Weights of a small transformer language model: 2 heads of 128 (1 for keys and values), tied embeddings.
MLP neurons of a small language model. Each row is named by its layer, matrix (gate and up: input weights) and neuron, and shows model dimensions 32-127. Each number is 128 + 32 x the weight over its row's rms, rounded and kept within 0 to 255. Numbers have three digits each. A neuron's up and down rows have the sign that makes its largest values positive.
A block is one neuron, or neurons of one layer that tend to fire together. After each block is what it responds to, as a language model described it from the Wikipedia text at the highest values.

L7.gate11:178140142148120114138105113156120148136123101136144144165123137174098153106078126182155167148124098149166142104101172200129188103169138170140140098089120154129131133139124153143129114150142071098119138087092110169128105125123143150103126169076186104093161118184129120105094129137129160182
L7.up11:128078063133108067131126115100122210130144139154183147084148128127137143100146121170194170129147177095119145095137188075110113140114096099124112106127138109130084079114148070123212128189125101099162099159064133103143076138100086134078193147087116161124065115082190158111082124147158139211
L7.gate462:094161130214123139123080133164132189203102114120166111129135172156115076118186109197085197131172142134139117083100127150144147131102115140104078127129143150086107158157124085109136109176101174148225150117126172083151113172129122068078113151120096129161080200111164133170118137173144082131
L7.up462:144151094093195111111095110182130148145149154115154137146089192073151150131067135158085147095142114165174115114162201135145081164090104143144128150116148111059114078146130118097171147067152069113156132092104138136154153105119129120123174113199076146159079107157098072077090139103086098112
Description: Mid-word subword pieces. Word-internal fragments that continue a split word, above all vent in seventh, seventy, seventeenth, also vers (transverse), ma (Alma mater).

L7.gate209:127091107133078127093118081111116157140122142117110109095122143122126082095147158137200160144078113118132138154105164130157133136073112159137121102093132100188144101088110132138144145151092202112100128148175165128139120162160105124154129135082150120087025110108139151132117143100081113156
L7.up209:150073122140104125191170112164162110183158145062098070154113125158165147151156110120090162100115067110144153145127038140086091101139143092130132122123163115103142217156179092158147097110160107047129183135117127051090108178072139176142146098093109066142127088145148114134133143092143152110
L7.gate451:073091161103123099096177139081125161147130213118104168097192147068118184200132102128088193131129105145098101117121125159122102136127176137141152168136134132164146105149133084149139150137141162156161130118144116163134154173138141102151138153117107134121080107167138105122127115101099095123
L7.up451:166123167129138129103213115167156121157141152109122153043161117112086130120117122126112129089133192088134126207124132174139114112101170092172160155106117142076119115140190167169145094128140096214110098148120145136102131139152107114090160082163114115139090111097128145167156139132133062118
Description: Comma after date phrases. Comma closing a sentence-opening year or date phrase, as in "In May 2006," and "On October 12, 2022,", plus closing == of section headings.

L2.gate153:152082138097151136096162115098128168089136103148098144123127137117164152120093154173144130069198136100128175110148120115216099153136128185139114177121101101126136110137106089142113119098099156179119165149123084076130106121134140164155054192127086138104127171144096105126067091185177133152
L2.up153:151134153109146137140145092113190126090163119122176102099148106178189092147091205171158101144126106101181156111145160156140073127168212097150120149130156130087048144070115132044175144132111104131158162141103129142144122088152107146204200079074106085082132174132120186084149160131118102128
L2.gate180:129088103120090113121172144137119128138045103143143218174176085151150124146160152121109148056117153125121112076124148171104168105135091198175137134140106078078091086178113145128062106091123115143144155173102108093099090134104077145135103152154142129108148066128096105205166145112130102134
L2.up180:119126118124113149132093135147159111131111139096160079131170105145070085127170135172086142114134217133131134151139182161138105147167152133090112176176187119134149130140149152119100138136067091139193140130113113146188156103196162159069089124190113151164155148116103136145149178121192091051
L2.gate192:125197136187181168066156125100130140137139158111121118101130140131140186116131155158141140094108100133129118135072181152154123133132158152172058144095140149043148092105120157066158148100179091117077122085120155144211155168178093076130155121126109127088144090098106109125120068114132140167
L2.up192:078119109130061169121116223102084153132176118087126124134100116155129130064049145169117107058131139125105163093175117173123164075143112080101172192114106079076169191057117147124130075182114150145104121088117085118111105101171072157146138125054082161151102166093136156196099087101134087082
L2.gate379:120136083144131149104126165112108149100142146116107113140158101181111136175171178114131115189102142137117137171128176159202131148151190118104157145183105143140144134067143108110136153168099129092155152076096131131088143091159106173025105163154090126099098110115134158118120086102082103189
L2.up379:154134176151139114142132108128102124066174082164171157133120117129158141126088131122123115168087118108101107092107209100094094078150141129121125066096106129154138145127104130109145099142180158139093082115102132071193135103079149120107138167151149148167164067175151122131137112143123085163
L2.gate391:076099142144130132160158121157082095204093115130125083122148146132164085120140191100098175099131126123147110138178138142127123125099185133078106134097182051179190107134094158087068139154164179069110174119104155144167153078177100115085177108099135121132145137108100104133119142171147133156
L2.up391:145182106137160211163075114131141112127123046125143096147142150140123092125136121149155127078125140143114088159152054085153146146175154174107141119054130103111160170129108141074114149135180106102173150140163130126034148144106109039105187133098105133140170109141149083110151139095139107178
L2.gate417:113062151126111216162095070103131123175114101071087182126118123148123050136080197133140098149158206080183107128148105106127098119136163095065104106103144136106131113144068100089120189144097135167132144093124125109167113120142145160165125153157160174117118114146124105167106140152094153138
L2.up417:136109170146042095106108165087147137123180131080188135116171116136093139142133100154138137106112150111128127111182085166094110082166121058155094092166121147130133123159119158118155116114079109097168142076100145073062129121189152171100110142163142130126090108196130098132165101173134100144
L2.gate503:073087114183115193144099149144142094173144114134135152100179077110191133164053147112144105141168147143130174113159095056144108100103157130179105141126130111108137086170037120115134143130126100147097153068110146084115106164092115170098120174181161128146158143077111127113131040138125171106
L2.up503:091125032101144084178132130132164097144165124136176135148116153153097173110134127148128135107092170103097113105104153145075104093152179122163087056160136147107166117167119127144139079158078101139160118143090171129153093149123105115143113128049172143100130107130141151079130164123144146184
L2.gate663:123117171092184137127144083083117165118156071136189105078193121161144156119159188184143160060099143127140077135133114206140061131102144127103080074088113138161117124112124055062142098132072095166151142134163078095138146119135105118159085151106125154099137131090126134115136127123097112122
L2.up663:119065109107214119179091155129133076154140140122128199116135140090103082168087118141132073048102097137174128052115155133075116136200153133121178084139101115152146135081166133139158154117146120185129140131137131088194115129164081158101149121168150149118170119144113131144119137113177079097
Description: Mid-word vowel pieces. Word-internal fragments, mostly a lone "o" or "ron"/"ro" inside split words like al-o-of, Bl-o-om, th-ron-es, plus suffixes -es, -ed and capitalized "The" in titles.

L3.gate245:116144111167125093149120119118152174126140129175111167065118116131169081171156191157125206071116174187127168150100088115148134153092134117125142127110100120176067098128174133105078105068161104167199169095143079099151096163213146111129136139139107179053199163099094105128156115122096142087
L3.up245:102135176106111130169157118134126136155150178133165123103124130191101138129168127142105149142160102138085127118158049175148187110122113116156030152110088140128088102130091127087105086084087147150132128151120105149169089118149095149131182135110083132161127142147093187185102136122146109127
L3.gate594:073117114166136101171103118144179109124125122094161123086128170147170139115102118106162104135164110107160106166174093115144136106158135124123088133175119138141090128125154146148137121067069128131153123142155149128148048153192117103128156120114123168150132158090084145102139168067062129200
L3.up594:159134190130116190135172109204152119091110089155120138074140179183128090127117120115113137111105108140158162116109068128120150129084099116126094130132105127095132115125145127124070118112149142118199169120129136156078090046107134146142102155101103177083064153154129159130186103055192097159
L3.gate621:164206089129070164066132103108182122114142127080097163120125112225154118163120094108110112116127113166139138145144116151189129185089143066149121162091124163085118139113128161152096110141134140146117126070150075158094099118125112155144147145094090137114076151096121201153137126135115134119
L3.up621:153111130177091163130147117118150110188183114154127150159100177134168170171112126166140133145119160143169175157079111087176162156147184079182128112093099119159196096141147153172167061098133171166144178170167170121135090132143107096160136154134153180104108148077075139152128088128107129211
L3.gate684:113135101178128200123154112129170175141144166125070136139145155184143105155130167187151136043122123162069115147092177078126141136132133116116137160082096139152095106111058152156086151158131138130135147065180142119166071144163099139113131117138136121168104133102127153113171145144145121095
L3.up684:065092102109085166109062147113167129106146113076152129185153100135164073122091071127080105097144080118176142120087138132129094180176139092124115105157116147128082147143160157161130045094130117140111107089154132128216143124158102148113126144095126171101107155119140143133129153087131157137
Description: Section-ending paragraph breaks. Double line breaks that close a list, table row or paragraph right before a new section heading (===Results===, ==Notes==), plus heading-closing ==.

L3.gate463:130169148151126112077080108113140150195209082111083082101146132134166193146131085107100143113154228150148114144146135097125134161088055128169100118157131105168175128142081115122077126133138097140155174133104123137099138141106107117160080119148113097161173087106105090146173096170105139113
L3.up463:141117130075096159132092130129149056113091151146108154164171173097069140141129092062162090153168109154176090112110090176096140104111137093153114141178149101106106104163127143129102179193170082168135165122122127124138166176113101130137098153167082074105132107110111127142158111159223093128
L3.gate554:094072111150140174200163106140118134121096110148152076135090069141188120123142093079117115148136120145166119131108099166136129101092098095183135142161130135138195102133159132159117170118070094098091166109113140153101111172141175094130177161151104221125139141119107122099152182108130133105
L3.up554:185155128080104167157077106106120130166090097113112139180166102157145050130174189131161064145138163117170107112138194209133142123127111150123127184126138087183150104142108064159149178111158147119151160081157141147137137145121127056135132166141163119107149057137152123132109126162142103169
L3.gate605:088133139119116179109152158160186159115125117100153110091159172113163147170157092191125158067123087115093154154117114105126131138072146117098125089108143062202158144163121092134126123141143157116094152082106132170128080134177147086130184215125157142068072094163124162081145079175146128165
L3.up605:124131156120121095168158123131109136112114118128153170098147151123092156132112180182160165141162097115139144102107171165151127100142145104090158131119212175101089143173113165123110044162128082104148158102114102088206131142149117146120102136145182166158160101201134137100043109162163106111
L3.gate609:172148052088157133123135109089100096141064097123085084158172084174155109110140162103106113161054130151189136100093095110156099139104171095087147117147172121132145193136147174091109091129182070068161187140115184072102153095121087082153183089083147131134097098135108121118154144153155172205
L3.up609:110125092093139158078168090119146146138081085097129045165171106093075082128137129107153065130127155138130094196105122093128137130101190083071157071140188141149121161113163146117175113121133120080165168051157145165082146083138136101190104131127155142158144122120148122148074155131155207145
Description: Noun phrase openers. Function words that open a noun phrase, such as "of" after member, part or mouth, and sentence-initial "The"; occasionally suffixes like -ing.

L2.gate5:145152058105087199170114063066116059127136105096149168137086161131142108110106151169131117136105161163126132123124140088069095153055108178103100061112152138116102159082106157149097105069124195131075179145132110149168115191087146136118124140123148106114124116076062118126153137105152140099
L2.up5:074109151153089099080152123094120123122102192143082130130110130143130127097077132129135159105128069094126157140166123113131153098115114126153111101068160182146133091118153128153183142120124182116179135157141123152123075178133181141164146108115187093135154141139080102092111158150106211128
L2.gate40:107097092126105105166143154058106078173102127111162092088171168154165162140149172122156106131065146108150144106094105116136113103079128073173142104134175084119145138145128144131164105058181122081142172076132127138097110159148073196103139136112130094132091156137132073129149096159150165108
L2.up40:176121128118162162130098155146134133206116153152168157072085173040157131092161132155105128124068097151150191163118192088132124138165130137074088117118178132078158153161096108167125122095095085172118068098095132142166104115201162159095109116182112205154128172103147166138120148163123128175
L2.gate56:090145094181107179097079176150106115132123107120157173150130123124106163163141166115149085135118116139099109100126090089154089158122133174104177117157155061099129146081145143118158095076119140157105083104110145080009109097134139073107051148127115125158127154147129088107159143112136108099
L2.up56:077137082201101053104130177136135091125157121129133141140134121146138161139106114150116113141100156106171127117173142122140079196128164095111156134153114149111154115137086146177151112095140140099181108163095034132174080092116114104123115077150131120166163146182137035169150159121092113150
L2.gate121:180112160177147115116123136091127132127182131081123052173086125161109100151129181094093122126167064130134074130141138129126135114061111121112196135152128194145107115144116110161217107175152104101108134121040169180124120128123179137177099143087219127123093145130160140157127145114131134188
L2.up121:146210056119139182137120096105110108157165045079168105128161088122068127088098137084149120114077197144130103155101085156130102107159113198123130054111130127065116125116074139181054136173124147133058147077138157088149093182129108170082146070104129175102109166117191101157099165129135092141
L2.gate127:106155122140080152181174163122112149133099174110153118127156152157120067154188114097121095085118146086112096170158102076134117152103164127092078125149088091203107123189061117131087144129108124192146123159117102155113120109126177125142091207086166158122140128129157119152182123111145150142
L2.up127:119125116176156126102092073172160127137113106122097156097131162130080154184119102186161093090172118126173149121146135072179118155160125136157172140181181103181120098115137129144159174084089134148151091139101146116124101139152205115149139134163141124136123121102112091071062086117161111074
L2.gate425:173117176189060111139195090144122120138104130175141136069116177126141156173131119144091217109114189125189117162118115105126121152097128171156100151151122101117132055130194096198129068133118121195128109149183111126093081113095144127164110114150122079126128186164123082109126143168080133072
L2.up425:140160123070120073138161083086159141125137105131134157115114090116137177130173125097132130076101140125137154133125091178122124133139166146113191179157127119090091141170117158166152124137129047146106138106181153084140118094123106145149145140163116131122104114101116164171146066122143104123
L2.gate557:137090162196114081141150186127123147221108097135126159078166121205075142184149136098083143111159171135130106162127116135132195115136119081101124113107064093180097104138156140106138135094124070156174152201129170125113076132116127104151100148195109172095139064072081152142134084094153136152
L2.up557:173133144093049148143166129123166149123145155135144106111073156123145099108192112177158119140189134173142108143182115093165163181130122122131131126107115144105076127135121054139104077079099146143147141107113111128124081115088113121072153170148097127082184131090113174149118172199104053096
L2.gate670:099122145150096138142120122146158159153172179111153160101172112145169194157089124091101139153168112164129128104127126111138114113154110150092125148155138109189111046107153079120141101134159083124135112097069219171168082114118137128071124199127143139144131064136104117089137120105131123132
L2.up670:132137072188166183139161122144216150075116124110153167120125073163065117124127158148135193140103089123145171154122101140157131141177144155172172139067115112089127101101121150158097162119159104122176144186128127150151106145154124094120119123074078221179087112150134128149066137135163133104
Description: Section heading ends. Closing = or === markers and line breaks ending wiki section headings or table blocks (===Candidates===, = Tuira River =); also season after one/the.

L3.gate100:046083118150130180174146107105082103148105117195155178151154160144170101203115103108109112141174171161101156086121130107155090113173174106108091112131118084115144157149074050154085157041097143122172117139168159170128112119169117163117084160149190115182114196187165221076153102146122150130
L3.up100:142177096125075179140126151112118105118152172138100090092100162056178093157143112115046118104151128137069111127107127107077129098137129141135143133138166095073121156090122084181135127143113150142157146118187076114152162147081158158167157102174117149053170148165161094122090073130096119103
L3.gate128:070112105097117149165110121113087116197140104106068162117163071198110147153131146118108121114158173105163107110105155116101137149111156130176110152158164118101194191170152087137133126149093114179108070155122154201139103128152159153172134150157102177132101189142103193124125120138119189138
L3.up128:151098154175153163153062105138070127119100180133141174100077137107124116152163175186093179142124144160102129202140117115141114170168116106118133143108123088076094162139152123130161135104063156154146065085160127043115116134134136165120082126118150101112086176088132137150077133119124131174
L3.gate261:171204160090131155135167121126189134120036121119172135136130143147118140149122125088146150151147113162133113191153127114103150102155133151066162122105077105098177148129174067132121107138089188196128137138102163117189098121096131131136092102145112073145098152105129091136083151120117128188
L3.up261:127114124103117151114127128136095088154162154170080150131092131160153090132134142171143100088105146114059080146174129158088108129126101156150096142070152142105121193100171158107176212132170159081147111129187079105040099092170165084138126099069137163122141075114129151155092098096127122144
L3.gate351:114094122111074152096125130108102122161114145119086140136119143164104129175128176113124056099180110124102086134073119155101051096188117099099146151187081124112144110057153075196115146156127133144170138143126177168163145124085120115127132195115073118096125151111154085159154145148086098179
L3.up351:085144071134131202123115101162115099103087162106094138143152137178155121134137132069155207180125077138099137130140164067117148093136087172080111151116131135162165132152107137145121119090161076091103087157131085103150114119091128133159083145184144111146217146106138132114153151062154186152
Description: Capital A word-start. Fires on "A" (sometimes "H") as the first piece of a split name, abbreviation or word, e.g. Amy, Ave, AY-3; weaker on the article "a".

L2.gate171:147154163140194155100095141160105126116093135120143114136105124135145107146140141195194133125112138094152145144073148120123162171157130133098104112120110097118187153031139154117119144112114163169152107149124102126143129108160131139099115180146085173122084178050142135108089121092174113072
L2.up171:113056124160088163133102141192146159130166135116155141114131086138133118145148115165105160091131164105114135113105152103176190132139132093146083126131104189098127123172118113158107152169089102096165099080125095105063114123066125143130103176119131169120139091095135130239110104104084098126
L2.gate390:151111160124114169076117145175122081176146122127138130178139116112089113177131170155182108137185114133125078150109072129133088131118060116136152109129136154132125124193147092109144127119142045138178138060126064138113105089140157067132098119074152173142066123155096104111160102180149125116
L2.up390:148079119152161149104131123114072125165105118117069152181154100124127158135128132147166058118111114089088145151090176115106118152188133083103131155107142170110150100132067133153156107054147088135162121087131110145069126195122134155143138103164089104143200122143113103086187138137077169121
L2.gate493:146161160128091158113074163143174161123050217118086103140188154146132174106145124075121132185068169148169080178148112083156162122071169142122062108120124114129095137102202109121082190127117181160109144123182134156084100124097118037070148149127106114065090080102130143170133151127111134143
L2.up493:168149165195170117152123192158105072132107146175119153106112094142184151096109094065114200107137098091087160147114108186119194111135129105104093193112121133138134152165182183110146077104164119123140131154131091129087099164102055112102134138142137125089185149043176143178108144073067111106
L2.gate511:142119165178117069111195163109099154098123179123102147142148067157181130204090167110114079114173095092146168172116112069160133155017151135060131101112110130103105121124140057145078092084110119168094075157098174101088134150102179100140141159140120126142073143125109181081160148108056081104
L2.up511:120094084162125159103127167176131101181151151108168125093118132140125134120084125139171151102131123136135123084116130145064174167142147160162073108139130160081121168130151109117152136115141124136122129018132099122093130144094164137075132098083077179159051048079111122141106164068117137083
L2.gate559:099100132158117158106161128168093079123098157164153137162090154177184166105067160151120136122129167112078122075124105092144122107090135141092164132129202097116150115067101119112152160124116142127064138182062145129149100133159154109192150056131146155115152128099132183130136134161079141113
L2.up559:074130096105157128111165132082115142116144113114124170169197061089137165146118076101173092130130158143172141132153117163131096168151122154131127133206080138142151092122116144172111127142127133185119082112121139081098142211076140093143116176110104130131125104111133155094103082112158125118
L2.gate609:172127138138142100098130136072115145113103124133099072163180113119146137140104026098177105149110071111150141147103141133119167155177127126139088131142098095134126100132122114099092103102129134179131093159142170077112113142151148118190117144131143191121143094099157173120103125213093096109
L2.up609:140055127088122133143162157120131169153098071124135152107153119178137138142139150141147100125122145107204112142120153124118162150100070109161112140198144107108164110131140163135171135144121108145188106165170122081155127171142161087130107112175119091174101091163122102130147088167099100089
L2.gate641:117155082129045135133135120137102167128158163056159161157137141117151135145093120154183106074075125170101153126147106090125193096104110153105121136172124135138076084136132124075119125087122094088135103129180103125182118153164185167156103165121106125144141115143190076158185162157142135086
L2.up641:120084071143121177130148104122097127123121137130128170153119146157097152093143135154161133119086144046142132197115078099095166129128122126137044082068084098133133157135130154137171148130183147196123164081073113140169070197094135095122153139148103114091091161074120118097073123147115166154
L2.gate668:163133122089115103088074115124088122203145169107124116164096139186140091129172119140167128063132107146093073099124100130060146168087161150172123141120104097114083117098109137053164085126125123137129170136138117117143090109121187109154174127157139096128082070163110153109102135139129106111
L2.up668:052165160112102134120191097081156121149111130219117112126146157101066174132101187115136153083147125152099148111102126193188173101140153144087107145162171140163063139097114137091121141074135158097142164110153134103181150187120124107072163075114136054119122114134117152146111121088129073092
Description: Word endings, clause conjunctions. Closing subword pieces of split words (Lab-or, det-our, watercol-our, min-or, equ-al) and clause-opening conjunctions like when, where, while after a comma or noun.

L2.gate145:115154093125081166138134103155111114132097194116138102115111112117126125092206146093118124120068129129125095137128154117088098092173205118077101099178087076145133195126132120100174124096159184146126123067153135003145060138134195120149114118128164153078143161180151100148198135198171157084
L2.up145:132080140148163100186175178083156115148130152135100197129123171111129150153105188147131147122096178097119154127177168193077099136119099180149115170148160070108124170139107060131081129133131112099155147195156072121169133073131079123187101107152169184093135111085138192081084081105150136152
L2.gate299:135159090142179080113140097136165130144151153224104112119169106143080162141138119096109130115122102116095048153181116116143158153152211130088143074064072084151162135136122136133110125128200111203160177114120140104128117112098148139171146182158141143125138103124082132124122080124118152151
L2.up299:094071080076112168170120155180073082131153136149144154099150126159108110138123159068103158119123144125169151134125130101226128099134062147116162075139116062198088128188131130178086149106088114144094164187125166104114123110095123127131129138149045084085156086123108106155070116117108098085
L2.gate369:084206111141086219120154126165199150140138162101100101138095077131118102139097138132078141113112120080157070161106119140194173129128142124169122114113076098084214143118187143157143092106100161112085108178179174091118115149154083153095158138172104122180126086168163130137131163106117132094
L2.up369:152104112161115204122140082084159116139147140144095148129127104196179144128165122147093131133191172163126090187171188172125113113130117112093068074137157090126085092079064088121082154102139109189126099156137118127152109110056069184122133184171132099128171159074104131161142131127072162117
L2.gate381:116147162204064060129225090174149066126110153114106143141096055121101140169143162114141077064181117122147090201092144152095087044150145125136133070117128113134149148114106095109176086090107051162139117140166138129166037151079166140145124120127158113159128138176129149116116078104128142096
L2.up381:179123181156135149062204130092168130116087124072098148126110061098127146220131139112078101135050130094105137140071153141108060144097112143128103081118162089162143138091104097147140164152041112186125080181177162200127126094129106158113136140116159117094135163134178187085097111131134152078
L2.gate444:157147120167119173172138118162146098158110132099055145164102137167098164107119153074075123147127104076115117137128089059169123076104176084165115076179129134144115128106107068172081086145170168167141094155096114116174101102075099096216136160108187141153125132129126093125192118139118123135
L2.up444:175184101119100128095136116158144170082131098083098179170135074106106127146110180111146133127073165086097128168115086099150155138080123143096112131132099112120097124120137091057082136098089140117080076141152150093182102091109190118105106113154150134087106097107106116140109136137117134105
L2.gate479:042140147152083131109156132152153125181121135195078107120119136135108150134102081128127097176114102119181103178133138137095140132123178138132116147099173110125221165094137062123146090151151109113096088106159135114079097070114107122172114132126095133170112091121091074152143117139079151173
L2.up479:138129111160074132149111099156141174127125149066100166137101180092156115145070156043184130118114142156141147091171140105128118159073163157117151118139094077113136137111166111133154111115101094176161105136175085189178123120114150146094078138105162139159153108123110153125146135144178152134
L2.gate536:073146121124115145217122073114139111168112167149116127127162144128141176206102073133106169122145168121107149143133168079122170135150170122226140101109117096124185199096136103032115051126197172070111142108144102179173110182118131113127106112092138131182095202129151137124198116121159147145
L2.up536:137150105189131129133130088159200136103110167117147126098116114151148104131151119151119106155118092077126128122156175121149161175145140134130141114138124127161090103098079107126126178125148107124128118121156134123160138163145203125136146084106135094186052106127120078138208140143159112164
L2.gate556:091154128102071097122164131124194120112071134129115133145168155070159082171076023140144136131179125155164113131118099137155076134152118094174126135117183113110164145166108171110118110154122158154107121102164154159135104131164134173135143125173121169117114141136079136100137098187212160152
L2.up556:077091111218143159154180126154192133145150165117074128115108168093100130113108099144115127107114100123099084101177070051125129095140153150134033115136125079119168089161064180135109180153135122131084103112134105106119106186130070112139110148114151188139112124145121172153144137138102148125
Description: Section heading closers. Closing == marks ending Wikipedia section headings like ==History==, ==Academics==, ==DVD==, plus first pieces of split words such as O(wner), A(on), sur(gery).